config.yaml
vocab_size: 2869
norm: "rmsnorm"
norm_eps: 1e-06
bias: "none"
init: "normal"
init_std_o: 0.00566
init_std_up: 0.0299
optimizer: "muon_variant"
weight_decay: 0.0058
lr_head: 0.00656
batch_tokens: 65536
max_steps: 8075
MLP neurons of a small language model. Each row is named by its layer, matrix (gate and up: input weights) and neuron, and shows model dimensions 144-239. Each number is 200 + 30 x the weight over its row's rms, rounded and kept within 0 to 999. A neuron's up and down rows have the sign that makes its largest values positive.
After each neuron's rows, "fires on" lists the tokens most often at its 100 highest values on Wikipedia text that the model never trained on. A number after a token or word is its count.

L9.gate30,162,198,178,172,217,241,192,204,176,168,213,147,219,160,194,179,243,154,217,271,233,187,135,208,194,178,251,205,228,209,218,199,218,181,235,174,195,220,228,243,207,221,204,167,166,218,246,183,217,295,199,215,208,238,226,162,195,233,194,207,202,182,208,213,186,148,236,151,162,206,184,225,194,191,223,285,183,167,237,223,202,219,175,236,159,198,191,190,173,198,218,197,155,184,176,198
L9.up30,240,186,152,167,191,171,173,173,152,194,144,203,182,139,210,257,207,249,237,232,201,229,230,166,163,179,180,211,211,166,180,215,234,218,215,224,189,184,170,250,244,182,228,276,278,208,190,149,237,205,191,210,171,194,218,239,221,215,197,203,174,164,218,266,219,172,222,161,165,172,183,203,199,158,186,206,191,188,235,150,205,200,226,223,207,236,185,207,200,175,178,173,236,189,173,215
fires on: "," 97

L6.gate442,237,193,226,199,218,152,219,213,225,189,218,193,204,201,200,192,269,220,254,178,182,204,171,205,200,167,215,184,206,166,236,206,187,164,186,180,158,270,166,203,247,218,227,214,250,164,164,234,215,201,189,184,246,194,209,195,241,241,215,217,208,184,171,202,215,223,213,180,148,173,175,160,176,170,223,232,206,197,266,201,225,226,203,139,190,211,175,99,197,228,200,250,180,286,237,190
L6.up442,179,159,218,238,186,181,216,184,223,152,200,226,226,188,185,172,217,214,241,171,229,199,182,169,178,196,218,184,163,164,214,207,200,184,148,209,201,238,156,172,261,205,188,217,256,159,198,176,137,182,221,208,205,143,245,192,252,195,155,183,210,215,203,200,235,169,185,189,163,221,169,205,231,96,207,183,224,199,248,250,243,227,222,148,172,224,202,128,190,207,170,169,187,189,236,225
fires on: "as" 20, "ul" 8, "ers" 7, "a" 6, "i" 5, "ar" 5

L7.gate603,183,203,184,141,205,231,178,228,175,163,239,184,157,203,183,209,263,163,210,222,227,197,173,225,214,230,188,185,194,194,239,239,194,211,214,173,164,141,213,174,164,224,173,237,162,206,259,187,198,213,229,156,220,191,151,129,240,209,176,200,211,163,172,195,249,195,178,237,188,221,232,234,199,297,231,237,155,201,204,217,205,190,194,233,200,220,191,215,224,253,266,229,216,214,209,192
L7.up603,182,126,226,182,200,220,225,201,235,179,264,210,204,242,185,254,197,210,217,241,208,191,221,193,158,176,202,209,222,232,163,251,156,170,195,204,207,191,204,192,190,246,188,200,161,176,176,183,244,158,244,229,154,183,224,199,248,211,198,195,183,166,216,183,163,218,167,171,201,194,207,201,236,231,153,180,248,192,211,151,207,182,201,233,171,227,194,208,253,204,178,190,217,205,179,197
fires on: " the" 41, "ch" 11, "p" 8, "ven" 7, " them" 5, "as" 5

L11.gate314,187,217,201,188,204,210,161,194,183,169,204,215,146,172,141,227,172,173,210,189,136,221,243,178,174,187,192,204,206,171,153,181,171,206,198,232,189,181,192,202,261,201,200,211,186,203,251,190,158,161,255,228,190,231,202,236,179,239,183,244,234,189,214,230,152,219,200,215,187,236,231,242,200,214,155,180,193,223,221,228,164,160,175,191,185,188,198,190,256,239,126,193,217,166,175,207
L11.up314,162,227,230,206,226,179,163,228,177,209,161,180,191,249,176,235,203,198,212,183,177,240,250,198,165,227,178,194,175,197,160,219,194,207,246,175,180,176,205,245,237,215,216,199,184,190,174,204,181,186,205,169,239,247,283,175,193,235,149,251,203,199,199,238,182,251,204,200,175,192,218,206,182,234,181,219,194,201,231,208,204,203,186,172,163,238,200,216,247,199,136,223,230,207,157,216
fires on: " |" 71, "-" 14, "|" 4

L5.gate143,189,253,179,217,182,159,222,220,209,251,192,220,189,216,201,210,196,234,176,261,197,168,195,194,179,221,246,192,237,185,160,217,262,215,214,215,213,171,157,167,208,195,213,127,213,220,210,226,178,182,208,204,177,283,226,185,209,104,174,211,193,164,214,190,174,210,230,236,221,201,151,170,156,196,165,207,249,185,234,193,167,192,156,176,171,197,238,229,183,189,183,231,226,236,209,240
L5.up143,215,240,173,220,236,142,200,216,175,184,192,222,186,184,209,184,140,251,194,171,164,137,189,234,197,211,207,243,209,187,170,182,239,182,188,192,158,164,155,183,235,222,197,209,250,248,200,217,147,201,241,173,168,198,236,120,248,183,183,185,157,190,135,182,230,169,161,220,168,172,203,243,157,222,189,234,199,238,162,211,156,215,172,195,233,172,247,189,173,243,157,218,194,247,173,177
fires on: " both" 21, " between" 14, "ither" 8, "b" 6, "d" 5, "l" 5

L6.gate525,200,168,241,219,184,174,179,230,194,218,233,222,198,205,215,250,213,193,235,177,226,242,170,200,265,158,197,222,144,158,181,208,197,223,195,243,175,228,252,213,240,219,166,216,136,257,196,238,212,234,190,234,217,158,181,149,221,193,157,176,164,193,214,157,198,178,170,206,199,198,254,195,198,229,107,209,230,207,230,173,181,222,197,140,187,237,258,212,207,201,185,207,173,145,181,202
L6.up525,224,212,184,253,227,230,217,167,204,211,179,125,253,232,216,157,252,184,121,170,158,210,236,241,209,207,217,214,236,229,124,226,177,218,177,183,163,217,209,228,179,206,214,179,223,193,214,209,203,209,190,175,158,273,212,203,192,264,220,172,216,203,150,216,187,195,210,203,202,177,143,245,214,133,156,147,214,192,177,183,170,216,195,258,160,219,199,219,211,235,241,204,197,275,235,203
fires on: " and" 26, "ec" 15, " |" 13, " dec" 10, "iv" 6, "and" 5

L5.gate329,245,193,199,247,190,203,178,166,159,145,208,231,175,218,215,230,203,223,186,208,187,231,213,208,208,188,198,146,161,267,150,208,232,234,229,253,204,131,234,211,225,212,161,214,217,203,224,171,243,220,222,209,203,232,250,166,175,194,212,171,201,200,188,238,224,166,168,169,241,220,212,224,241,194,170,202,237,217,220,193,196,198,168,205,188,256,190,171,213,280,170,180,212,213,191,197
L5.up329,212,204,242,196,242,154,210,196,215,258,219,177,179,229,200,221,228,197,133,190,171,254,194,166,207,202,157,237,198,167,168,223,161,178,190,176,159,137,205,180,230,216,191,164,212,174,206,213,179,203,237,202,154,195,201,186,183,194,208,189,203,251,169,173,182,216,178,167,175,132,176,185,230,225,208,195,190,253,205,208,183,240,235,149,171,165,196,195,228,173,168,225,201,210,216,216
fires on: "," 89, "ag" 6

L9.gate210,136,196,187,126,206,155,244,168,167,217,243,231,208,150,190,197,230,192,235,222,178,129,154,187,224,192,164,181,229,208,149,234,222,209,118,198,188,230,165,189,236,194,190,243,178,183,213,204,223,233,202,155,234,164,160,235,188,149,192,229,237,215,218,213,230,180,225,183,210,197,182,225,209,250,201,199,171,215,197,239,239,212,143,189,205,222,193,153,200,221,219,206,198,206,239,181
L9.up210,177,180,133,187,224,223,118,217,179,181,279,225,183,167,228,193,233,170,195,201,224,242,195,233,242,220,194,226,179,207,211,209,243,231,170,206,204,224,190,205,205,206,229,192,174,175,234,178,186,190,269,179,178,178,186,194,230,183,220,229,274,172,191,245,219,131,197,176,170,160,190,180,161,242,225,209,197,179,223,232,240,144,171,200,205,211,157,204,182,167,144,194,184,233,233,217
fires on: " the" 41, " B" 10, "the" 6, "p" 6, "b" 5, "0" 4

L6.gate83,200,207,254,193,185,206,212,257,232,235,166,155,222,212,257,232,207,193,228,200,161,208,190,133,227,216,204,210,225,200,195,200,218,215,154,211,204,204,238,163,219,243,217,173,187,142,209,227,199,226,201,221,224,189,235,236,209,209,155,184,159,168,193,164,163,187,206,149,187,196,150,155,202,240,176,243,219,260,250,185,207,147,159,130,189,178,165,211,167,231,264,218,212,206,174,269
L6.up83,278,253,162,233,226,157,187,250,194,181,229,252,193,178,203,219,128,192,195,197,227,224,174,185,240,231,167,215,211,179,138,243,186,193,130,179,216,206,242,237,195,209,195,211,216,171,228,180,168,203,232,220,206,170,236,214,177,179,213,186,186,183,164,194,220,196,175,200,197,198,168,198,221,196,215,179,222,237,172,204,188,170,235,206,185,164,261,247,173,225,197,166,239,227,220,184
fires on: " between" 39, "d" 6, "end" 4, " during" 4, " both" 4, ".." 4

L11.gate307,167,216,138,202,231,201,156,216,168,171,175,201,165,185,166,240,221,196,195,188,264,237,213,164,212,247,217,155,192,201,238,223,209,157,208,195,228,180,192,170,167,179,182,202,171,242,165,237,204,241,249,205,245,189,176,164,180,222,149,213,214,132,214,232,221,248,214,170,213,180,192,200,257,168,221,212,260,194,267,231,207,196,226,163,218,219,218,207,195,193,152,207,218,171,175,177
L11.up307,228,214,150,180,186,204,231,239,167,171,154,225,247,256,218,165,235,185,225,168,234,215,199,183,172,180,212,178,219,190,246,213,252,238,206,193,223,283,238,201,187,196,192,195,229,199,192,213,159,199,196,266,247,191,189,223,240,197,161,213,224,237,188,170,203,221,252,171,220,223,158,230,210,201,153,204,241,178,174,189,202,228,230,230,186,270,210,188,185,159,173,268,254,172,197,209
fires on: "2" 18, " Sy" 7, " east" 7, " sy" 7, " north" 7, "ast" 7

L2.gate378,178,246,199,157,206,219,183,137,223,160,239,199,180,226,191,218,246,242,259,164,164,231,227,170,235,181,199,203,208,208,200,145,234,180,220,191,223,203,163,147,210,172,176,232,193,206,216,143,233,206,209,226,243,178,167,230,210,145,273,232,163,148,164,220,169,233,238,184,203,194,227,246,196,166,172,195,216,178,217,212,159,221,227,165,187,206,182,233,239,206,179,223,157,254,152,242
L2.up378,159,186,158,214,228,216,209,215,197,216,207,273,171,210,158,184,220,218,182,223,205,211,238,174,145,194,193,186,196,151,229,182,219,205,191,163,217,178,197,200,253,149,183,214,161,206,183,207,180,116,161,183,193,172,198,182,169,210,203,239,191,173,154,184,177,211,289,207,195,225,176,243,234,168,192,236,206,168,205,152,191,196,161,207,247,234,241,200,232,237,196,201,180,208,175,225
fires on: " ab" 25, " Ab" 20, " north" 18, " south" 13, "igh" 7, " west" 5

L10.gate287,237,214,258,219,154,206,173,189,234,202,185,215,188,193,182,247,208,175,249,185,162,185,146,174,198,255,169,140,208,214,135,189,216,202,176,133,218,219,195,197,271,177,174,165,167,221,219,246,152,191,239,242,217,213,197,226,186,260,211,181,218,222,224,225,194,182,184,231,207,224,136,158,180,160,161,219,194,230,185,194,217,276,248,183,163,235,195,165,199,161,210,220,220,217,187,197
L10.up287,172,160,229,219,232,242,194,183,184,189,214,234,178,206,242,184,156,168,175,198,155,197,226,175,233,216,217,113,166,163,153,216,203,198,199,164,218,207,203,184,213,192,216,209,178,180,222,200,156,130,286,185,238,200,189,197,187,208,237,211,173,166,237,229,148,167,205,170,171,200,182,177,221,184,168,150,204,220,193,186,179,196,206,182,263,143,154,146,224,180,222,194,215,183,167,202
fires on: " |" 53, ":" 18, "-" 9, " wife" 4, "=" 4

L6.gate105,182,206,235,200,176,171,214,268,184,164,189,250,158,177,224,187,172,164,234,159,206,175,195,201,187,176,239,178,237,218,222,221,131,241,275,201,159,213,199,201,155,156,196,223,247,198,211,243,127,182,205,164,236,230,232,216,169,215,229,257,230,169,191,171,157,183,242,219,161,209,183,204,204,208,149,207,190,208,210,202,273,196,203,202,184,201,172,179,227,207,229,210,214,163,250,227
L6.up105,187,221,231,168,215,176,224,211,160,165,191,208,210,185,169,209,214,171,206,201,222,145,243,187,170,181,210,184,188,210,219,237,175,174,262,186,165,198,166,234,187,215,228,225,206,213,230,246,133,233,231,187,233,222,232,201,219,209,190,252,179,174,163,223,222,224,201,145,188,163,210,199,238,135,162,231,162,223,201,191,199,246,211,176,201,182,192,220,202,182,219,234,211,234,157,212
fires on: " |" 73, "." 10, "-" 9, "|" 8

L7.gate585,240,196,191,184,240,168,187,203,194,238,156,201,198,224,161,236,212,157,171,212,144,199,191,129,201,227,186,222,155,223,188,220,213,179,186,193,175,230,196,178,247,188,147,185,164,244,205,220,249,190,214,207,176,216,238,205,170,211,118,170,195,211,182,183,198,222,182,199,245,170,206,243,201,196,240,205,182,170,185,163,160,230,200,188,145,240,202,199,177,215,232,205,216,237,179,193
L7.up585,210,258,212,260,159,187,209,231,218,167,213,215,190,176,226,198,201,203,166,153,150,180,209,199,159,209,223,179,181,195,154,198,223,142,228,170,214,212,182,157,262,191,188,219,175,216,219,175,155,161,185,154,239,196,181,232,173,241,131,222,186,187,214,256,209,209,127,203,233,198,235,242,238,190,226,219,257,250,223,220,235,153,222,197,189,247,142,173,233,158,251,182,181,248,220,178
fires on: "0" 26, "1" 13, "9" 12, "al" 9, " |" 9, " " 8

L2.gate422,208,188,248,175,177,175,218,158,207,181,173,151,288,190,194,228,192,204,217,209,221,180,230,168,216,187,249,142,208,191,170,213,244,191,168,222,164,167,148,210,227,272,188,230,229,201,257,184,138,233,198,207,218,196,174,183,211,176,228,180,208,182,159,154,179,197,216,176,204,179,172,228,228,188,183,239,210,170,191,243,191,211,201,161,160,187,215,206,165,168,182,222,197,187,229,256
L2.up422,163,165,250,131,173,253,194,234,209,193,153,208,239,183,215,176,157,248,190,220,214,184,216,187,237,221,206,158,227,193,173,187,192,128,171,186,194,178,202,214,251,166,139,230,215,194,211,209,152,152,182,191,230,213,195,225,195,186,194,184,177,180,243,200,212,156,236,186,265,220,236,194,241,243,186,169,190,192,198,273,174,170,196,165,232,208,217,155,181,185,219,248,157,155,219,200
fires on: " team" 23, " end" 23, " show" 19, " side" 10, " real" 10, " teams" 7

L11.gate415,239,186,226,259,194,195,171,154,193,198,234,231,179,182,195,235,219,217,224,234,173,230,238,202,197,187,167,189,191,155,236,198,189,210,184,249,202,254,192,150,208,142,183,238,154,198,182,223,194,229,221,222,159,145,164,229,256,230,196,221,246,185,151,190,209,192,225,250,189,239,224,178,178,164,221,215,144,199,256,201,185,207,211,185,165,246,178,203,222,208,222,214,154,207,194,177
L11.up415,239,233,206,227,189,209,196,199,173,225,157,166,221,239,207,200,228,171,155,227,176,252,201,252,192,231,200,198,211,176,192,196,209,214,185,216,173,259,194,176,194,179,225,223,259,193,205,194,194,231,207,172,210,200,207,210,177,230,217,244,218,182,146,230,208,182,206,186,184,171,183,177,252,230,208,188,241,174,237,251,215,168,208,198,238,213,146,224,195,219,159,248,216,166,222,167
fires on: "," 36, "|" 17, " and" 8, " of" 6, " |" 5, ":" 4

L2.gate632,189,163,189,223,211,172,182,222,184,177,218,207,222,195,235,172,221,188,176,209,220,198,261,213,223,201,200,203,227,196,187,198,202,171,183,194,193,179,241,179,243,217,207,257,241,196,170,182,200,251,230,167,219,164,140,208,197,212,163,255,214,183,203,224,225,206,167,188,159,232,215,236,232,166,184,193,182,211,233,230,252,227,213,172,219,190,145,155,217,228,218,230,160,188,223,201
L2.up632,194,188,172,197,208,259,221,180,209,141,211,166,188,246,226,203,171,200,211,255,168,179,330,208,166,243,182,262,210,152,157,244,222,176,210,179,196,218,200,154,230,203,172,213,224,169,186,211,180,188,241,158,160,195,200,226,206,170,128,205,171,237,199,178,171,166,195,172,162,194,238,196,238,165,198,185,256,225,215,183,195,199,208,178,190,221,262,196,205,179,201,187,210,233,200,210
fires on: "as" 33, "is" 17, "a" 7, "at" 6, "ah" 6

L10.gate87,203,197,180,157,177,173,208,206,200,189,200,176,176,161,197,179,242,201,194,224,193,200,177,236,213,199,194,223,208,250,202,241,229,187,210,222,214,260,186,201,217,139,221,224,176,175,220,193,241,244,171,150,209,163,151,177,206,220,208,233,271,142,235,191,263,220,219,182,188,214,160,256,219,242,206,171,185,204,210,238,206,169,180,210,135,204,233,227,272,207,237,195,180,239,203,196
L10.up87,202,202,225,204,226,147,191,203,237,175,235,201,211,258,251,196,198,154,209,182,211,198,174,221,185,189,192,173,210,236,163,169,169,162,233,169,225,283,142,212,229,156,206,235,145,156,179,231,181,198,209,136,194,158,252,190,187,221,232,217,246,216,233,221,226,192,175,188,212,249,200,257,268,220,180,203,207,214,247,210,210,213,214,189,205,204,175,236,221,221,221,234,168,236,190,202
fires on: " the" 76, "'s" 7, "the" 6

L5.gate606,165,172,179,267,213,234,213,238,177,166,236,223,253,197,250,263,183,164,135,233,181,227,225,206,194,209,229,184,178,150,180,212,157,230,146,277,197,219,170,209,224,228,176,202,192,170,229,150,160,202,198,200,210,181,218,207,176,227,187,174,233,234,229,263,187,209,177,231,154,195,172,241,210,176,222,226,156,206,178,221,210,193,182,217,207,189,230,154,189,181,165,168,164,170,225,191
L5.up606,186,181,190,170,181,213,222,161,168,140,223,161,248,206,271,185,198,159,185,199,146,240,209,264,189,208,274,192,206,180,222,223,143,153,182,218,214,208,180,233,220,193,258,211,181,194,215,197,181,236,194,224,173,232,232,194,228,255,172,142,281,192,167,170,147,178,174,204,166,202,222,236,204,211,207,207,192,191,198,221,247,185,250,191,193,237,215,190,191,216,146,177,194,215,164,214
fires on: " and" 71, "," 23

L6.gate460,205,154,171,209,136,191,212,222,209,245,185,166,212,223,154,177,147,211,219,234,268,146,211,185,189,183,225,189,232,176,166,160,168,221,195,186,192,197,217,223,209,187,161,216,190,188,248,220,198,204,207,201,263,228,228,240,145,216,148,269,174,258,206,161,150,142,190,245,216,220,187,176,203,202,171,233,201,265,180,189,200,246,214,147,227,205,230,135,193,134,175,165,263,198,207,247
L6.up460,166,180,168,196,147,203,192,237,247,231,169,256,198,210,195,124,195,182,168,203,194,230,175,171,235,183,177,164,177,182,190,179,189,175,216,242,193,187,151,242,184,207,242,239,228,171,210,184,260,181,182,134,185,225,216,183,225,201,200,190,232,212,184,221,161,205,215,200,200,236,169,184,180,201,194,213,260,222,189,245,239,226,195,211,206,185,236,229,121,197,202,104,198,165,194,220
fires on: "e" 27, "l" 10, "o" 10, "v" 9, "al" 8

L6.gate605,202,198,177,238,155,232,178,209,225,254,195,177,267,195,181,220,118,214,164,204,201,213,220,208,199,102,149,215,194,187,174,224,199,211,168,188,186,169,199,218,186,240,160,176,263,203,240,214,230,162,265,216,229,243,203,227,191,159,155,249,164,151,171,171,212,194,204,215,184,170,228,225,242,185,208,213,166,249,190,223,189,182,196,213,226,232,164,184,206,187,190,222,169,222,258,205
L6.up605,198,163,165,222,205,234,197,225,195,180,209,205,198,215,183,234,213,203,226,157,190,258,184,219,189,187,195,211,165,224,202,235,234,155,186,175,246,201,173,183,159,175,189,188,249,159,188,226,240,219,223,164,237,121,194,193,205,200,192,195,221,190,208,227,161,121,158,237,219,226,157,171,178,224,155,182,229,195,239,195,205,196,167,157,199,209,151,246,193,223,235,196,195,205,199,213
fires on: "i" 20, "o" 14, "a" 10, "al" 8, "oul" 7, "il" 7

L9.gate73,211,186,206,214,149,199,196,196,192,181,234,257,256,244,167,180,242,219,245,219,225,197,162,193,270,254,215,186,192,213,205,211,173,221,150,174,247,181,206,215,210,195,225,194,215,168,202,233,155,143,170,202,180,200,187,271,209,196,181,191,179,171,217,201,232,190,238,133,183,241,189,207,230,231,166,209,198,188,167,193,163,197,181,209,214,194,272,192,221,187,187,197,188,172,192,217
L9.up73,182,199,181,248,237,219,249,241,193,142,255,223,211,236,181,196,204,217,196,240,167,223,203,205,154,243,200,180,159,211,173,213,154,195,175,204,160,176,188,192,202,143,208,221,170,243,243,251,214,268,208,181,193,213,222,176,189,207,237,215,193,201,208,197,202,176,166,183,216,195,201,191,239,174,200,225,170,175,170,172,198,155,132,237,179,234,214,162,215,230,188,205,195,199,230,130
fires on: "," 45, "″N" 6, "|" 4

L5.gate176,196,254,211,195,199,224,196,193,166,212,240,178,260,209,179,239,207,172,145,200,176,254,229,239,184,215,226,248,219,167,222,204,190,144,167,224,173,165,214,210,257,207,258,238,222,229,185,184,128,173,196,239,210,220,238,223,213,166,214,218,252,169,224,156,211,205,209,182,238,219,255,159,179,222,168,205,218,197,212,253,195,202,155,165,184,155,217,216,192,196,216,186,185,185,191,229
L5.up176,239,234,233,217,176,231,237,164,226,128,146,258,266,244,216,189,177,218,184,141,160,191,188,272,140,203,180,224,221,201,218,176,216,199,193,195,183,162,207,186,218,201,250,206,164,199,235,186,191,228,138,194,219,211,213,177,190,201,177,206,178,160,197,212,153,192,150,208,211,223,231,199,243,220,215,200,227,205,218,176,197,141,197,169,241,232,244,193,236,162,212,208,152,156,232,237
fires on: "–" 48, " air" 18, " water" 10, "ater" 5, "uel" 4

L2.gate72,193,136,165,221,171,208,190,204,181,156,215,155,189,172,240,158,196,223,294,156,210,237,233,187,204,202,203,189,151,202,200,214,185,187,177,152,146,237,186,230,176,184,150,230,251,140,162,230,199,172,180,190,235,237,182,249,231,155,204,204,183,206,199,236,212,151,229,225,203,201,224,171,198,199,237,144,216,228,225,176,223,200,224,273,207,235,154,173,196,260,189,200,133,172,187,176
L2.up72,175,179,219,232,179,186,183,193,146,181,204,140,192,168,187,191,178,205,268,189,177,238,223,180,207,226,171,167,162,218,211,228,171,211,242,114,173,218,170,218,184,200,168,194,270,144,206,182,145,207,240,219,253,219,199,185,215,150,220,185,158,200,175,192,223,148,237,205,194,206,216,218,229,232,268,167,195,247,216,218,189,199,212,206,255,229,211,182,200,186,181,189,211,185,202,170
fires on: " major" 15, "ief" 13, " influ" 12, "ast" 8, " Major" 5, " National" 5

L2.gate608,223,237,215,236,207,233,183,220,190,176,243,233,217,178,223,236,212,190,168,143,203,195,192,198,184,229,185,238,171,263,203,207,190,195,198,223,187,180,181,194,226,160,227,209,134,249,213,236,237,150,211,198,242,226,178,179,207,209,204,182,163,209,225,205,187,206,201,190,166,203,222,209,199,216,214,185,246,181,238,217,157,138,196,231,207,184,203,172,231,192,106,246,238,202,163,124
L2.up608,232,226,176,199,219,216,204,222,216,213,221,163,198,163,201,272,228,217,135,143,181,143,226,197,185,235,182,231,265,223,184,203,232,201,182,140,183,189,209,196,263,151,240,180,204,229,217,230,223,199,231,192,222,198,146,216,201,207,202,132,204,186,215,194,250,171,216,186,202,169,187,214,277,215,202,197,278,212,201,241,148,171,179,192,226,197,203,208,187,243,136,175,224,179,136,168
fires on: " N" 72, " Is" 19

L10.gate206,231,236,198,206,218,186,208,187,196,197,230,181,202,172,227,211,234,192,176,232,207,149,228,180,169,194,180,174,232,205,185,197,164,199,240,167,187,223,212,244,232,176,212,195,202,195,184,188,161,232,174,223,203,203,249,200,146,223,214,227,175,162,210,234,169,171,201,178,208,214,187,207,189,182,175,219,195,202,221,204,229,157,239,217,204,215,200,157,173,195,184,228,197,220,237,220
L10.up206,220,195,219,181,268,197,183,177,190,176,194,165,178,198,238,161,183,198,217,219,178,214,202,160,238,213,171,208,220,161,188,203,161,205,269,177,177,185,227,206,179,175,238,151,206,153,166,221,177,182,214,200,214,181,172,203,132,265,201,202,198,194,200,241,187,138,266,180,196,202,195,138,207,187,177,208,192,212,178,183,182,189,237,187,222,216,134,185,219,196,192,213,201,169,174,260
fires on: " |" 16, "on" 15, "," 13, ":" 13, ")\n\n" 6

L5.gate131,279,131,217,195,211,220,154,237,172,160,136,187,213,227,153,156,152,206,189,226,195,120,179,207,198,253,195,193,162,191,209,207,135,155,161,175,186,151,204,230,217,209,146,194,212,193,196,168,181,161,167,213,226,169,248,264,172,240,166,170,219,170,214,216,225,189,250,201,201,212,171,241,215,168,222,282,194,209,164,197,199,172,204,170,233,193,210,224,257,233,175,212,196,183,148,241
L5.up131,168,197,183,157,218,232,179,217,193,176,192,225,205,183,192,173,128,160,211,231,203,188,223,214,170,196,233,199,224,171,173,215,227,200,172,213,182,183,200,218,213,223,178,180,203,243,292,220,195,237,174,233,233,181,234,213,254,188,182,154,218,195,224,239,251,203,196,246,206,216,141,180,162,240,242,270,182,148,194,220,220,191,175,195,230,217,175,194,246,190,185,225,254,156,169,196
fires on: "," 33, " \"" 14, "s" 10, " of" 9

L11.gate127,250,189,217,168,177,145,138,267,178,226,179,191,187,280,202,194,212,171,173,253,247,217,233,206,157,153,186,193,174,187,193,207,187,175,209,182,222,201,162,235,181,204,203,232,211,175,246,225,154,138,241,190,196,191,191,213,182,256,188,224,204,163,194,204,166,188,222,161,238,242,215,189,202,151,194,233,175,194,210,214,209,250,232,217,203,176,210,151,254,189,175,175,213,272,201,194
L11.up127,239,170,135,188,191,226,152,268,197,204,179,172,166,221,251,196,220,267,159,231,227,217,213,165,190,198,228,146,183,172,187,206,153,207,198,138,177,181,188,201,232,232,218,192,225,155,214,244,139,179,211,196,218,262,243,189,220,246,174,220,219,162,158,173,153,177,196,158,198,190,229,179,201,177,221,209,223,211,153,165,167,189,215,189,173,228,232,179,214,195,195,185,209,235,179,220
fires on: " K" 26, " W" 19, " Ch" 10, " R" 9, " H" 8

L9.gate529,244,178,238,213,208,124,165,182,142,186,221,204,168,210,238,225,231,247,220,213,168,191,206,225,211,168,233,178,190,233,158,222,178,166,233,167,187,215,193,222,194,177,228,215,254,148,210,223,196,180,251,199,179,251,185,198,210,184,199,192,196,233,169,188,201,171,206,177,187,209,260,215,214,176,181,212,259,227,223,160,219,204,218,209,272,274,220,167,195,220,143,242,193,199,178,244
L9.up529,253,188,230,219,195,226,192,214,154,253,158,174,244,206,197,229,230,236,219,208,231,137,155,214,214,201,191,225,199,203,124,218,174,144,151,188,200,245,206,214,248,131,202,204,231,160,160,147,222,221,190,208,215,238,249,216,220,228,208,220,192,258,164,218,207,241,150,177,217,154,186,204,179,177,154,187,225,184,180,215,221,201,198,183,256,202,192,189,206,207,210,245,171,212,223,186
fires on: "," 27, "3" 9, "8" 8, " (" 8, "1" 7, "." 7

L11.gate378,238,179,199,202,188,208,183,228,235,238,228,184,176,179,296,248,201,181,190,230,237,201,250,223,182,189,159,235,223,123,212,242,217,169,169,204,175,166,199,229,225,144,211,177,210,275,204,212,207,182,183,254,145,216,219,248,189,219,120,187,237,210,221,184,203,229,206,189,225,243,223,247,164,167,231,146,178,215,191,217,207,215,163,140,215,226,142,199,164,185,218,161,185,229,207,271
L11.up378,204,218,136,227,201,200,228,189,173,151,237,171,168,196,213,170,244,157,177,235,172,145,215,197,191,174,217,199,208,241,229,153,204,190,154,240,180,214,185,207,178,152,184,193,182,156,231,240,233,224,230,163,223,204,181,260,159,210,174,218,164,207,188,201,214,215,214,234,202,210,190,231,210,196,220,234,222,184,211,242,206,202,189,149,211,226,188,208,226,215,241,228,197,206,205,169
fires on: "1" 45, "7" 12, "9" 8, " " 7, "–" 6, "2" 5

L7.gate43,139,220,183,174,171,201,219,195,180,211,201,199,148,191,223,152,199,221,196,191,239,290,162,198,225,270,197,190,205,231,201,180,233,218,210,201,194,231,188,254,209,208,205,238,204,234,214,284,160,232,202,207,216,229,220,142,192,200,173,131,175,217,206,257,199,189,254,175,206,157,186,235,158,126,204,218,193,182,154,213,206,200,205,178,197,203,186,207,196,259,154,193,260,176,178,184
L7.up43,228,176,167,199,204,236,247,237,153,169,186,150,205,207,271,186,173,183,210,187,241,166,138,242,250,201,167,239,209,170,228,174,226,179,210,216,191,193,158,229,172,201,251,187,172,191,219,231,152,225,256,232,225,206,239,187,196,173,141,164,190,211,190,195,177,215,249,186,195,173,235,191,113,182,134,232,180,174,184,218,203,240,195,178,201,204,221,243,176,148,173,222,214,242,227,187
fires on: "2" 98

L10.gate151,193,215,150,169,203,216,151,273,157,232,195,180,230,211,240,201,201,228,206,218,266,210,248,222,202,198,207,173,179,206,210,204,188,198,200,188,269,199,228,212,242,207,200,186,204,212,195,190,192,250,223,265,221,219,184,204,199,221,252,136,204,189,215,257,182,195,233,171,186,195,198,165,163,179,193,234,190,258,147,212,285,157,256,181,162,200,241,207,212,161,210,190,172,188,195,158
L10.up151,198,182,158,204,180,171,214,174,140,224,182,209,217,196,214,251,202,242,206,269,226,254,147,216,253,172,269,209,209,190,190,228,177,207,140,186,193,162,154,187,182,196,203,234,200,258,214,219,195,237,149,210,203,204,172,227,195,246,247,209,236,179,202,195,173,139,197,187,182,202,187,193,287,161,187,200,206,223,190,212,217,172,222,192,139,239,195,254,241,222,158,192,179,239,159,160
fires on: "," 77, ";" 11, "\"," 5